config.yaml
norm_eps: 1e-06
qk_norm: false
tie_embeddings: false
init_std_down: 0.00204
beta1: 0.9
decay_fraction: 0.583
final_lr_fraction: 0.1
dataset: "wikipedia_en"
MLP neurons of a small language model. Each row is named by its layer, matrix (up: input weights; down: output weights) and neuron, and shows model dimensions 16-271. Each number is 500 + 25 x the weight over its row's rms, rounded and kept within 0 to 999. Numbers have three digits each.
After each neuron's rows, "raises" lists the tokens whose logits its output raises most directly, leaving later layers aside.

L11.up28:485490497503522442487497526505533504496476486526537471465514500481498509518531488477492480511545500528469441524528489498491526540482520475510530528515505521480492470500519493469460522530487537493513485494493477458464515565545494564505453527511504493499500523507476471497530504462500472491493503514480472543524515479486498493507531469506497448508500457488478527468472503503539504522513515519491482506519459526502512490498520495538456487540510520467483509446496456483498499477489469463512512484519546530509493514487506490500479487534551526514505475508488496501501522495520475496521511470510477516471505471504520499474478483516484496468518501483533461521511477505495473488473490488464479493460491500491499503494506502498507502521492575518460485527472502499534536577521485
L11.down28:536514536485544436479474560480522503522491498510490551550521509490492496495475483499528490516479506466567512518462482518510499534502503493524510508493492530565532463510445518527461494473482478518485502488509498510465529538484514474466502507489544514527493510471515473471509511519502455506499502478501484505501556481481463523469517481484570509529482489509488512502535485491506512520514510479498553510467495517480450470479479495472473480556520498544504500517482512476488447525488540523493492478523496465514513559490495543532490491501492511509489538482508506484480526543509475518475469487501512518492472521498502491448518501485488475506479512510532477508474493488493531535529494469504522520489518493492443465476509524523484432492497496461512500493535517545502461491545511
raises: "ement", "ion", "ions", "ed", "oria"

L11.up1492:453478473533506522504466511501479515473505504532458547541474511494525470522495498499468545507508523495491512516532463501468506536498559491471521510496494502490507539441480461505509527527546528537474534507493480531456526512506504492544502483529449475486519484550511535480531490449444482474513532488494511485533515468531504486539474484463503501531508489513476536512551487483481527502506506478479513532490450492515476527504466489511506464511551505485493472479501473511440487513526529518515509551475488468502516501480456496538530497485487457463444465486453539473497476525473487496513509538533488499550517506498455463510518494503490494494500499485478468442526503504510479511511526464474511523482492507520510486491502512496559516525500513470523505520535455469492493466487490
L11.down1492:517472515484527428513481527464510544448473488493482488524498510481493520472494512520520490508506494477485457488475469489495509525546505522528495491499465496471498527532477509473467509553528478505493522480466512472569503506519503478506515458545515516515507514521529498485551487472486483484523491523529470492557547522518522537481534516488511529422494488522481517491493506477490536461502484507505483549466474488507465506481524474455483444530509472470517493493512536501486509481507429525522531516523477466493543460501486464500553529532430498461522529474455516500511499521508480490499497497538503511519493491494496489512498459525503516485502514520520515515465464501508533483485491523431487524509543499499525513480541501460518537492489512478487475510504492451518527469463522
raises: "hl", "hr", "ğ", "h", "ș"

L12.up1718:504496506454464506487481527521508506502482510511524476518508478539508550501488508430477512471459513509528493521491503486542534495475522502500499484486505472570504473480500543550517497488528529470525517498457493507507500509523527522511531535516476518479458492495485482453471494517486481498540509515486535480510507488509500527510518495492502499500547556505530536473534480482521486517524459513503458510499514477485511497533503451501472510566538468537477475525521495484462523492511487474472489468513495477496502515472511480487500485465476505530496487506479500451499476508497466499525510496475545501517533490448450463509502505466499492462491495516491503481503519507492448482514444532479519490492537530463512529525484537480508572506462520497498451485502492476464497476485496
L12.down1718:521474477494504508503483500488504517527503497517488543518529450538501521495504530476527474454517493475469484518497472501552534513480470508498511458512506492546517480497454526495510504470511518448509466480513492499537483471498487474534563504473515493495515482466446518483512509496524539513467515465493479495525537503495457498532507532524489515543508500559435516531487516509512503501483530465478497483509538514491520519481513475489546535508475461430480517508466550522492503512477496475472466540521484505477513487480475489460509488433515503522465477486453466467508483492498521523506484491507508496486462479508489455502487506500524510519512480478515531526484515530417494533462480512495499474513526571503474465530530507501495485500487480518486490463502511504534540498480499
raises: "aj", "u", "ux", "erg", "li"

L11.up381:490470498501476444521543471494481510463508468511510487499485524514528482451503490523556493527502503506518482462504527513517558482534509478500500502475524532513498534552511501493506499529474494503466490519489510492534509509486498522598504501519490490510495478494500499492494469510519531462517527527540507452533484491503479532515495495530510548467471489464438539504489526533508507547458516518471453527501469471480475507512543502514502489510542428491485529467488507474474481489464477493500492499463504506534508487511512520489493466454533450522541493547526506504474491527542508473471550472512505474492499484488526533518528482425513452481491427516534503531491468519504521501505510499507545504515519509499522479537474507540521514493549518500482520525494489485530504517501473
L11.down381:483507479478553470503494538533499503511489514466459529530509511455517486487463542526496445550481533490473521548501511495446528497531548495534488486502513520489453515483530499535499465513501528502486533504506538482534531457481500555521506490526538471515529453494521503528501503489472531499522499514457538476506505501503451506512509537503462471463513496486489520453505487517500512511480522485501492520471517506475458521504512506513486518491499532499526487507479538461464427509501475519504497526498459510500501478533521560514518514462535506507507497476487494504468477497493467496512466487539471528441519503466468513516501494493466508486517488509493531495469474514470533511534470490478486475545531512547490509507449512470535537532464456488489487503489554502475516524500493
raises: "h", "ha", "han", "hn", "hes"

L11.up628:491495493508512562513465461525482496511521461509504523502486504528511500462503491451516477488501496493499479527490511533463502495536495525522495499496480532529526510503542505527526465550496525508551515516542479480484476494516484526487488550499536514534452452512521488538510528510526525477523505483517524490493518520480521497504507484450453521514521537507458454495509518500537489516512506508495463513512526509482461489463494519522477499470543476462499497452459478496487534486509482510518530485512517488501520515511537478480503487475489516476509432504501545435487523501507457530531463496514433478519526474494511477526521493508475533540511489509462490527506452531480510462478522499480539545475495482499511500488504491478520491506477471514483485492511519501548509530495486
L11.down628:522521504497455518512506571449465542497483527481435499520512497473516544485452559489528495524524503507437481522481466490475474471502522478509541516510519537472477525482547488503510523549472545476525501489474523532535501463510500509516523535485483511503532470482501487497508522543441445494472530486498468454490499510497498523503528521478516515491504506475531487472496495477515461520524529497516487524507490520486511477439469485488465526531516546451491485538476508498471485512467455477494493550518450539517509492532498540493491492508519545520513477479503496505496447559532490507483464533535509457481516502520493530532476490476501464544512500510483503538496504504546481520472516516495478522507513523484548517519504491471438514486493463508518473513515505461508493512528503
raises: "ache", "an", "ool", "ani", "h"

L12.up1498:520531471490525496499492495508515534515475521507484517475502480514471536479518500505464526538474536521510508482508505507518475447467544497467545500494526532502506493528505496498493509491512482516505500523519503471527481523554523544507488490485495535507458532504541528508516539519454458556468519528459488509492478502487511491479498490495544506483463493465517481533512515465505488521513492511510545482489486514483480498538536511499506473495520523537510498472523512457502494534495496453530513472460513522488472547498519500508526501471517523454479491507530491501486496498541515490501521459503516517490452486460490481517534504505522478475521464470525493487504507461499512514466529457508521551500516536525447491528528430474468476513530474462520470518511516475527564471477476
L12.down1498:551503476504483479483496525455496513526572486485484493501509516531462444489500474512490497511527497508468514475523475477536477561469451469516497493535459516482527511467499520539530540529481471524509467457543495507468484519481509482490494518466487521489487505483534518480470485532527425515458468510530508513481487515474494496477505540531516473528482498540497535549501480497489509507534515516469505456505507481466488474481511519512483492473481484466525552514515451481504455541475514491523518491464510508509469522523528574524517535500533551481508497487509484530519493510533496469551516472469542492534553519476532495523481465535502507501500507478526457459465490484505483455501492523478496492524456516518472464500505502529488522500463526489507488504478500505491483501523484
raises: "le", "abe", "ax", "led", "let"

L6.up839:497516485508476461534522513482573516500484498469482467498472546509500473503486483492518494497503484526478538477480555466494498458483482474505458532478519506492482413503518511533485515490473490466536503495494471487480485491506487461528538495517522489532469499500478468465481480508518461531442489512479483485509523475514520519523496501553470581512431534518499486500452513517530488503541456474499486460514503477484438492537481495493513476489528481514508474510512492484511475499493555493538514499438468496528512488511514517529515480481480492513509509525538466520463497504492545468503492543461494501559519469510471484509546458494544523519513494524480531497484507510460496518504469510467514467468490493454494461496471492512504530506506467518488502525463492483521476517498502
L6.down839:470482475509499495487513504475522506511515523474528517452490510475530564517524503463428524484508527497505525493528488514508536524483491459512497495479503494481508520553559461474503500472533523490500459468547559533541469519484539490502476505525510462508446485496456497493545492478447499518495485500503502521443519522552517504505496504513525500503516488458527499495473498482543508546512508495484483489469518471467510505510487506484495472503486506477529532474512482518515504519486495499545481463485510489462516503507543490519453521524501535524473529478489501522514504517516486531494499480510451549485457471483506489529471495436490454472495532541498504533461513536489485510455502493514503482512480536483487524429492567495476477524476487495510500478500483580488536499495450
raises: "\n", "\n\n", "\n ", "asc", " Ocean"

L11.up1741:468454447490497514489502504499489512513492533511494453500512471501562470459494476523467544498532468476470467492540490497510538500495522512491478500493498470511456505526541516503458463536468498501523501501503488510552477486494483530491492485515484505503488520455519472520508534546489480537474501484444438495467503490488485510497496493502529511484504493499557506498504480536490533515485510501562503493478487515532521503515540483483519489502528484480495502496553492489515501482523441499560457508503491465521483519480516471483495535514502520518501505533507479499491505495525516521489489441514494504511524478467476531487498496503470519488520466550513527494483501494559471493511446479498535523515496542480521488539504476501484520508489513477512513483556548482486570445451485
L11.down1741:494521467459497467509505492498451520475493482514493512502473465472537494470432528492520483491523523502523512576499493444486535487539493484489494509483497454504485499489492500492521474502492472478541557476465515493530505463522468527515463507527535482475491468503504490492478511527533447512542489477487533490508531448537506465497477523466539495518513486472531512469477463498516468540504501510494496526507492503435469512535456462529462539519506490488537487539490478492518553484500542504543531505498484517509530508491505527502484494498553505486469514503574530498521473508545492505502523508528513479474512504529550505491454525530460507544479476493538488487486520510442514535494531493499512529499485479530500533501500530493495485490502526454491479495476536516504533506511506
raises: "er", "ering", "ers", "ered", "y"

L11.up1544:497459507547477503534503545499450485472555463492464477488484506520520546490521471503490518530526490525515518509477483544541508512524525494515503485489506528502461535493497516486468489519459536516484541484510511540473519481519522504509491526518500520488481506495500483506465484491525477510478505481539484534537487500458503505519488494534491509490505487492483497470509499496512546551443481515515500505497480478514485454490499540517470513489502490486486494505528483493500493492441484491500493483504493522497515543522555501553522456487519500498492488502525512495499506478481500532450510458515484511507508524501494471507537501499459528514449453475537481488492505448499492504486509508479470558511497504498548497495462475544528499509486477481531536544509532502501509447496486
L11.down1544:440456539490511469484487479472496551477491514491509423533536491499522498463558483479494505506478504483516519490490502452503505517523487507524502531496526509508445517484494437502520527540527469544450516509508464476503536537528515505521508514553514480517493516543501457515525537507502493474510521523525528507540528507493485556482482498527561520481509517473431501503487471501473509512481503476492473508513482473550453512493500482494515497524516486484468481471495526506507498514500472541470543507523481496501518508474514523495485514497492483528478509461473522489466512515491480506492493538498564482545506488485506512566498555493483453461479470530532530496486464515520498450501501502499512494511493485493515464495493472496510493486465449467510490489556482516432499479499496
raises: "e", "h", "ye", "shire", "hes"

L11.up879:501524527459487495478496521492513523481530547553501470513491475520537500507458479516484503510486498499504472512503461474486505477474531513458504501485465473529449505471535483540493518514473557498504562486544516524510494504486474538480504524466510519484474457510498478462485473488500491497466510520492472507508494490521535520508521498492417512503496504543528518479506495481504501559548482459493458537486536456506512521498514524474505452486495536549470491510512523425478506480511535512488493493504457500490478490471454514500500487491518501516490493446554511508479456536463520537520507498512524500540424473442484487478509470488494513550561512546448491490500495467520505507497491511502521506513483500486501506525516505517504514476519505493507512522510496465503487543474517
L11.down879:526477511473508448492461518475504478491498487477478512493470480494510527479489537474523522492484514485466485536492512515486540549541511510468521522522490496494539488488512548475492457522529493512485491495503508521550518521511520522518484430521502510461520474519493476486544519521482495503520468490503514476513531521499515461487504581470450487514503488475495528493487524534464508487522502498490499492474495541533527514523502459502507488478510527506486520499486528518444479488480482550456477504545486432492451523485523489511510497493482531531506512516484507508501535462524498494484518496497471518462492487486480531459483528502463494477495473494513432529489492507515496455496467473440510542530495547484492505481518500451522484461517551463489497514496536529518514460480536
raises: "h", "y", "hr", "hl", "ér"

L12.up861:538496472545505478503484492494452505495474474524484536521440501497498513479554496539465477474499481497484479482501527496508500500505474504490519506497514497499500480506503525517509490521511539496529458541483478471548492514530476509514486492535494514536477489466527481538511505494550475491495511512511477481539534523528536466543482497493496473514524473529492481516520480493533492524515516470470482478517517486520472499429502490512503514556510523556523492487474414514477477493503506517494530548435496505534489491504453512451506498449511517523493444520514515477469512530502494482501511467507521499507484524506540479487483485482509504504520485497477444491533471511497485510545490508480549504487480476469430504516469542454534502535531541455496513527509506475506473471481517
L12.down861:488533513508507461517457501463522492478520529505499505543492470463481528517483471499497485537487527456547491538495497501450519504483513512503488500492495527531496468522491499486491471485527478503496492517437501475521547470507514521536477452525533496472513497533502469515486506462481449506494504492476488542508490503515509522507543453501516510541495468484545492540509506502510500518540499483483487485465465483464494481532494480462524509502537506556559510489506506473499530491454516497530509524508482547476508494493542476512512510500513475495471478521519483504524557520469479469519511503517498525499517482485514498461484462478499502489460511508525469486480510488470538502531479477501506474507538555509470549524467467523531511510466524452514496486483526511486501478548478
raises: "ation", "ament", "able", "ement", "ed"

L11.up1000:450490500513484496495459498520488504515517503494513461449492495506508513511522434522513456525492508510508505530526473516461472449475500535462547499504477493533532510446553492475532566542501514467535500503481501500540485492518484512543492488513494467523527505506490440527522496502542433456514550547497484518497498457517478482480482491472502513496507549492474496525547535534482485515550525496464531527516504517480520515511468535510490455494520505526518496485489508537474490483500537484532509487460494471480492503498537479489498488452506507553441512506485493481512529497475494488463489501502518501524489505467475515484516513488454497531504490477497517479491510513547515467499512459455508499506512525483478519541515476498492485511500549501541509512450455507495506472470453
L11.down1000:477491480504469548467519442513492541488497522480485523514482460507482500481476531493482440487499501516486512514498482524509468490522540525465513488507505458517467512479541509498493546510494497465503503532510508500486520432497508496478519469494494505460555500536521451483513512526527462507507478526545495498466487497511506516485481457535500538527510509508492483452501527488503438514519487505530488465510499480541452503502527481541495457536497509531512529521485512515505491525516539514448460483496530512499525537559497511500500499482513493533467516512507462512473510505480485486476514521512483535470505507489476486456487476495507514485507509515454472489476507494487482527474532526485515514523533511511505498536549482525464475516507487515477544514501470536480509503459517
raises: "ne", "na", "nes", "ning", "nai"

L11.up406:506449489523501473508498497517552536466523475488497513486507532508482522467516512490477500513477513494511499518519504538558510486482472486505496479467544487513523523510467538482544513514500491553459486516551512458479475531485487529528469517442479533552493500501544476471523508465518485482480494508511495466534498552517474491477500487524453494492540541519533505470515544502495469522487512475493530458459513580509489525475491522520512519502531513539477495526472485496476539477481511487509514447496516541517511499498487477500534481470503499534492452504507507488496486508548491499507509503507535490479464485524460506494494499490478453520527496508530510449509470433511496482455573518531534520498486495523505487534513500496469548502528499506522512524470506473456478488489491
L11.down406:495478501528512497485455522518526520479494458505456525535466492456492478460519523496507502482495507535510506512510508512514498517471480493522479466540506451525521478502472474510520513491493504456435485524550518489471490501466526485543538479499491509460505471487504467494531505458502506525497520513499536530550481498520533494529499483512509493497523476527520485507508517480478490482497531476486517535462499510517505517492480495460501539519479488509442492522480498498493517481479531495525496473518518536516565473510521508523531510454517465499501448540512509479542515498500513516495510493498529483503461472480496504484505480532533452501527485530552476507496508509482524521496550549503528467515516518524469474459441521444513533488516465476457527539500522467520482505458536
raises: "u", "awa", "uj", "uka", "uki"

L6.up1792:506555534438522521467500492525533505551513498503489553522523486513534491478500494504510492520512478495515465528508542486520490489527444479500499476505527492550491524545493534476511482527514500494499479524499506521495520515505501504436505509467534551520473533511527481505498504514466500472499546516509498458511518487474460482489471473495512529524501492537522503509483544490525503488530491460482515528454518491527520504491478499488502525523509485487506510519487465494498533461455501455520482441519553485516494510458495508510505526482506504511514491473502580481508465505491491536527508465518513502492460459479475506508476512499482451494474519527507433512517468509485480470505534552499545533517463520487497481503473475498482517471504534491521464480480506521523496461472489
L6.down1792:496511443485497473503492528401507525471473530499499452501496514528450469463539486500457574516516491512515553479522478446493539502508503515482524510486543498481482509501476484442544459496527489447505511492490484521496521527505513524500490486470510489500544535497469548530515475518499477445507482552510490504485476511489483496507556511471497486474485461498490504475479519489479519496519478488500510483489515491506531500492523483519515484541510519516526482489481475535447511502494485508465482493514508511513522494487457528469518562502475473494487509539479517491551486486450490469481489513457514497536514498521498534525511526545446490518549567506520479521512473497507514524497520468503479496490477517493469512492502495473502488499479523481529438472535546509510478553508498
raises: "izes", "ism", "ising", "ile", "izing"

L11.up1849:490514496493532546472465504511558530530462466490489467503473509545488472498498475483499505459514474503515503468536501492542479503487489547486498476468516488527518501531519537525461478530517539521507482536548482540548510546490464465495538541504499477481519492518502510524487463565485475463505518501522448507508489486484515481465478497480515525513501479473511527502507503518495525504528472494497495503511524491510550473504502460519451529494494484470525511499476488494511467469498504505499520515520442492501475536493497486484497515464464482567528488478500507515486537494498475502488500501511530502524471531465495514489490474493461492537510532462493515524458478478496497506496470510492486561484554536480497474452506466515518518503551512459465499506471462507472521501486481
L11.down1849:516478487477445510482493492499509521525517521471543492482526496520491488506448481516496469484480521459499510524523517514527505519478482489507475458464496540510535456489536539484559516491530548466493462517539488530523491515525494449525525481478515494415568530501477488515488502500494513531526510473481478471483507461487535475475498506483519503526469528495527542514465532492535521530488470446473542472484540501543509477500502479462504499472484473492487492505504515520491450486470512515472499505540466501489534496479521489508529478505457474509470488504490507491476472530499460474504458512486526515504498546481510515520524501518530516528488508499508530461498492540518450500468517515466493458518549499489469483531504518486537524520548491493528493472544515514521510499520515
raises: "li", "l", "u", "d", "ls"

L11.up1221:465480558488505494503518481524476524453501507496506473542466541520499552464489513519489522506480506474515516518495511510503492496528574513454505471543489461479509516523505510522509489525472510506529468496543466520521492515496510498510514509500504519483580501501482473482517475483525475480473513544542490536486481478492515486500498486495503522540489525525500532458495497516474513474525508511486519494478479540470512483500466474480479458517507471457463506566547529504476495512500536533498469483518504496494484547517516531495524434492448476495517470524502502530494512499483443492475529484522512495493555500497496517443473470519514498471518505555484519535538518447513449535516543489489513469519493472544465534500474518481513500551472481492493528516483534494500502456519504
L11.down1221:502494495506503527474518466516491520567504513462475505508524484488497473499481509493528515520510500505487422502500521520486473490512491520521496477516473475545540525518526477537477509545524474527481486536536534465536532500536513528499526459490526569533486444493516465473517501517545515494470489458493512523492529478498492500491435497510527510504482527469479437495512534520506506496480524465496511486503486521489476488481564529512496470518472534520491502526488523428515479500481505509485503454489499487489527501479464496515461483535540517519485528525508483511478510527532472492488525502488490530446514510466461475466489482521452500540513494455476474480492486530496496500493485465492548442518484515495479532469521537505459521536510542504499500495494498506485526491502498
raises: "ne", "ning", "ney", "nal", "ners"

L6.up1428:524509476473503535541538520499533491514508503497544492507529471502458516483514465514503470483490484497516510496485494517480488507524506487445524499468473497448516512511467543528525528486481491462500510524499456530481483536489493515530531510518492504509520490483500521484543538496527493471512513505469452482474496511497490493514539485494477476490495496502482470568507476471493454523473527534531495511458488492517527519512455499520492497515493488497485503498538474511489515518536536496495527489498470564550448543501533487477497489509503495563496528520509513516483494500487481496525563524546469460536494499499504511498541495516499471444467554480503491497472543506484497517541550474495485462486524509486459499489514515479508535503468521539449511489466495496493513517506483
L6.down1428:515520517508508462460515486442526510470506511474545515477452565518506517481507492477493496509467476508472502479502455498490506505517492499549500465493479477503488502517568440462475476476542477543502535516542520515524492513507477472500496560521502494483462472507528507495493497477505530504496541474520519483462512486507498455520563531525475514506527503512530511562437492523435493508524448457503480499469531505497495488495500505481509505509508483499502528501507486521534520518501530503507456509508538549467535528473511518472490493499494517510485529501483517489534491494466474524472499479501504525450511468509505490471537501454514520523444526506495490495516507512506537513484547501496474514493538529507501488462488516477491494454479538520575494536512503500491480500493461
raises: "\n\n", ")", "\n", "]", " respectively"

L11.up1077:524524489542460452502535502515477468518508471536516507514546517472496490507559515488510527526477490494467508507463513492537465490504518469514479499504493501557554497470520482457501465521520448429512484483461483520467514509532484518498502481477528506513518474513514536527488547473545460549509493521483520518482508518500518502472494472457498506477482523489476520522456471496494560538512498518526491548479489512470498497539486504488507492497513519517483451468483502521485459512524502491530485519468488503538484476514447488483512445440483521493482505506467502515477493507522530515496458547512464476524474492482505487513531507508483469515499508565550483491484516488508436489494524444531501503491501510508554487472541484521529521544539527500533535505502484516543479513526471
L11.down1077:515440471504555482509493497500524508542562485518487542491493503488510496470482496502510520475502462504516458499499525519483467516448493497532528529528493553495494489537501489450439581520481480494507510515502485476546485495530542507469497483463532510477503486501512484524511536531512499491485503442512454485526499494457455503465486461526509532484535477505507469483509495494493487514506506451503494516472508472515480519461518524511481511520564490493503489504496476519521534533454458463498492527513489481493510499463505527532483517508510479513528445560533493503503471500506469507561522485511483520485505452544450522453453481503438473529543499503511493486502522488497465568552519502530466472467489504473523471492505532502503488503511497534508499525478488478468476515513493
raises: "tic", "te", "tes", "way", "nel"

L11.up338:443501497501488535485517471517549509497459547548479476500482475495546493439506448527537503489486468495518464498486548507486506502549485516520508470515500547519503499519512474479525466499480482538499461502499498493550493558526493532480519517498520468504542525519539461506538505545503487470480502517538444490494497470445532487451515500506510497485468533529527508487507456486542487522519521510532482553476490502506503509530522487498484531449501502434495530506488491445519481487522498465486466514537525475466528464474482457527495480517495490537486491508483485502488500520497522488520492498526498478488522505520522500485497495513499507522520499522492460477532533504543501529480480488502538544499473539514508490532519519487528532501528507487487474495521511487490510454483471
L11.down338:472519491497536495499497472513499530531509482487489492479494539506514509488481489508486437461496505549494487487450443490490535485495523498482535513493489521490456488494498454517504493494500492524476520465546550450498500475501512486510542521529515507492540476532506504512543542501535473513518475489506540471505522482512488493454505514476501489440527502439490490519516530510509478537478487493507473492487528496469485492509516470523465508530517525480433473484502485471526543516501492524519550508542491493490521492476517486503537435532505508497533490564506486520513504463507492501538494505544468497469489479492500467512516538516493512487498479494508468498467489476514506566501509518480492489511563520527497512541469515475496469489495479467473532500482545440457491470497492
raises: "ns", "n", "hen", "han", "h"

L12.up423:515509446518467514505521555517505508505497471539466519490501483449482513522490444469530512520504516474510484482512505526492524564482514479471541483493489507490504516533503509502511466483515511493466487582442478544539475533500538465522498499480522475497494469522540482502470463481472469522495530539482522518536538521462471512446455498498514529500487547523487478492500472449521536519530527501480513483444484504483489519501477498509500504542473489454507531557522472445512508529534511517470481483515484507539490444521523498491496513492465497477528498535498533482477499505508506477494499520514528533493487429468506487502498498501534527508499489503478497496506491479485501500483494471502506480492473485512504520527453479526439471530520519492563507500523505488504493498469537
L12.down423:455532523457482495492533481358508493488504500488526499464493501505477523503515492498501547491507524481483525505493518506482484501485491469490478535463477489466492497511546452505488457503505533515526496552495523531502543477486465471520514475492520496447492495474474495544494499497456511517526486494532506505502499497525480492496514492508488519522516509485535507528502513515512523499518505479487552483467500528473529501550470473496497479515503476506533489509532492450520514511526505480506454501540499477470547492521517514539429516549511515490498513504538472506540523492525460496536487512477540521510521426527472488513504492477526540472497529550518438506477495505460463525477498489494517491462499472490480515524527515523498491461491475522500446479542517557498459478494495
raises: "\n", "\n\n", ";", "\n ", " ("

L11.up1556:480492498478472463492452497499474493576539482521512520497504488516485473586523477527499497494458441479541501500515506507513529512563498500494510513501533508483539501493514505454483501468523455539508489495491499514499458511496496518493480507503483522513477476531509506487499519514504455532470495501494452499467486502518508512519514490461571530459512491441486538504472521477485499528480472446485500493522465529482484490537452484502487527507510563490449503419513522504470491541483494508540510525522475509471489501503494531491484474526496470511489490525451501487500531496524519543531485484517471495469511508497479519481467489536534487455492525496494518505504550509501489484501485479464472509514468543528496475501488535488515482535473530515503513523505506468523522476472477
L11.down1556:533515449433475499473528478471516459505476515520524439533506488486503531442502466527532521539513476490493498518527484494515541477485485509483463539513486501533490506522463499539439507524537504472523514483453472526513506515497497483505462500490476489499556495540473531488528511486535487482480451530463477492521532501533486512530530523505529502506490519496487555563496458476496527546501504532502506524515509508451535497491501506468457546522532482458495501503485538475492520516442529489513475511499499474486524523479509496510533492522470531491486522527502513484478483512540518524497506574494535479500480506491519526519430487517458519512465485527499515479507501552479496534477523465471528517510512493500492444483487501468494514479542504512446483477460500518483518516481504
raises: "er", "ers", "ered", "ering", "ri"

L12.up1814:473495474495516475473471504503517550499477460495484506450522506480453459522509503507489544509516473528501536472509502479533526493487496477481512513512494481502527497514479479514512484516489505543517464527505486538534453481520515466481486510506476514467526487489562507527491474521481509448448533524502463496501496571513492494478515497509540536484488524525517492502458506512522487501449500542465526481540496562517491480510486493519482493508511503529467511500519499512493522519520453505542487520512458490458447465449436525496547552530459499501521472499540494471497518514527491532502564529524471470508516496523511512495475491446499523483514506511446488488530491474526482472489510513461482479488448491485506491481518482485498490513508530487513525489491474474459459473499484
L12.down1814:531492482539446492487506518525476531511537495514464505521520497490503459512492504460533509519470541505546540494466453518487435545537477501540525476472516496477543513460490522501510533511504495531482458510521476487502520487535479472498474502512474474477514492519500490497506474510508484412455475525534540538491485524522518508492489548523511450491494505549512519518533503454520486489515560492517504513511506511508415501490495509516473493491467488501501456512519518481488530506494492539504464471432510469541524503506486526507496511458524539499504514462538446536508523505510485496473546497502480515502502507557474523489507498505462491506475489522531497499447494523511517506509474489500467530485486505527492433534508474496522462520489491486498504501479500509514491496521502
raises: "my", "ec", "ia", "mi", "ía"

L11.up52:556483514517495483483474519501498530501478500533451525504514506454550499477492486481512443501514507559468490551543520508462547538489485525471521447488502536481477485500492532512489507496526437482527497494473491487478494511539490485520503496485493524488493517487510507525500541495488486464476491508479494505493521522514466490465556508516489516499520457563505491483496498538509475519537486500512464496496487511485539500465526492517494517530512556496481511502528490499489492495549504508501489501448488492450498525518496475496502510480494477527466493514508500519507503483508521520486467524488511494528492504487517502432511511490521436475500487502567523497473506480551493503510430489484506492498490451519495523433446464529548516496476477483470506514512513481500539477497535
L11.down52:488514458514500453555508469473516520497516514474547466497518529509514497504501485496481539482453524498521481517509486507472506548521512451494498536521510453486532538532473504479499488480461527472461498518524547484481505537504478515504496539533491467514469515482508505500508513530557498468508517500459496463513514480480493531531511464497484518462518498492465531463464543539497523498500499508518503499491494493520495511504528520483480518477526498468524478491522538489510511470498491471521475519461458529512494514516520485497507528493475516479458467489494506538494491509477461494537507456516497446546514527511467525531428487502453524490535536503464455490503481492464497451508495518547485473512446537473460491558538465489505494501508533485572515498477528464491482511504515
raises: " was", " had", " did", " has", " became"

L12.up1852:494496523492504496520516501500484476517494477475456490504512508439486505479490505490517510544517478502498540470510546575479521488513499555474542471457459476494496530488482500487504526567480472487512506485450528493532458474522474477460496489489528517517467514477469489485517519498474506485489497477500522507519499522521480511484471484496493468498509495586465536491515492510543506536503521484502475436535505477456490539454504498539517514509478510585471476526515487465512511543525478504519483521466480492459454496514504552494504517537457476510483521529509531441507480484495555537486487485528503506496484452501533456470516521495536506499530478503513480459490493505504517508537483505517518503509496496541517508456513512509509497485515513470452522492507530481477544532521508
L12.down1852:511489459516486484491483495511484487523549508455499534504513497517493500505496503494501526519527507458491480462489519491538450480486501461475470507530531504509452475549464533522491462507484514538437477460512507542506515478437533484518445515525525507488513492497532477483512466543523468484468537516509510525519480477492554490508469527477479461474516517479469558488469504474512511482505463543531481508485524530487473493516501537492537533490516522454503491491461517499485530479452474522471507527528474510488499553518483496527484530532524484483432512464509505526519501515514508501484520505496485516487512532519499462507485531448512491522531528525483483464471512488531480495514440478512546481477482550495517488544532486509511526473517500484517532513467462524516515509480505
raises: " began", " died", " took", " became", " was"

L6.up1362:475466497459527486485488494495489519503510492531485476463497510453504494469509496482511493468483492501528508468545492467501461508510469495505474504460485522492500538519511510520530483500502496482520478507547496493534479521478472540540479502442516506474493473478519489527538490499502511553479497517528474474499499524501517519443474497514477526470500504446489494524450498514521537546526493547485478541515487469513448483520486530503493497528491515412495499496467509500499475513474476494476470498507506461486495452478554496551542542482520520491465441540517477524479468530527532505491504491522482498515488477494499485537495509500471485494519519510485464489498465473483470579482507488512496473483490518442482536488534513540490503527482502506548506509490517481511534519516508
L6.down1362:484509500500510512477539512580518487502504513485454521471478482543503527551458466535487486483508457458528505510504499541530488549493502473530499517498467466488458533508502528501496443482496516480504540528513529499465511523486527475528481483505486495426471434520458494510508495472494519505540504491499484447503503486527495511428529514513491474502462493522488502506522495539499532510494494499483502505505491497511430508471532490471523508450504519457549520531490517478536487495508509507515526509470447506495522540523503476549514490485496516464506515505506486508528483513509494513486460500526513519484523536494550509480459491496526494488480541505504458483506486502518499520456479457500477532527535511487501542506474522466479517507489495521539479495495511540523510497501502
raises: "\n", "\n\n", " chronology", "gun", "count"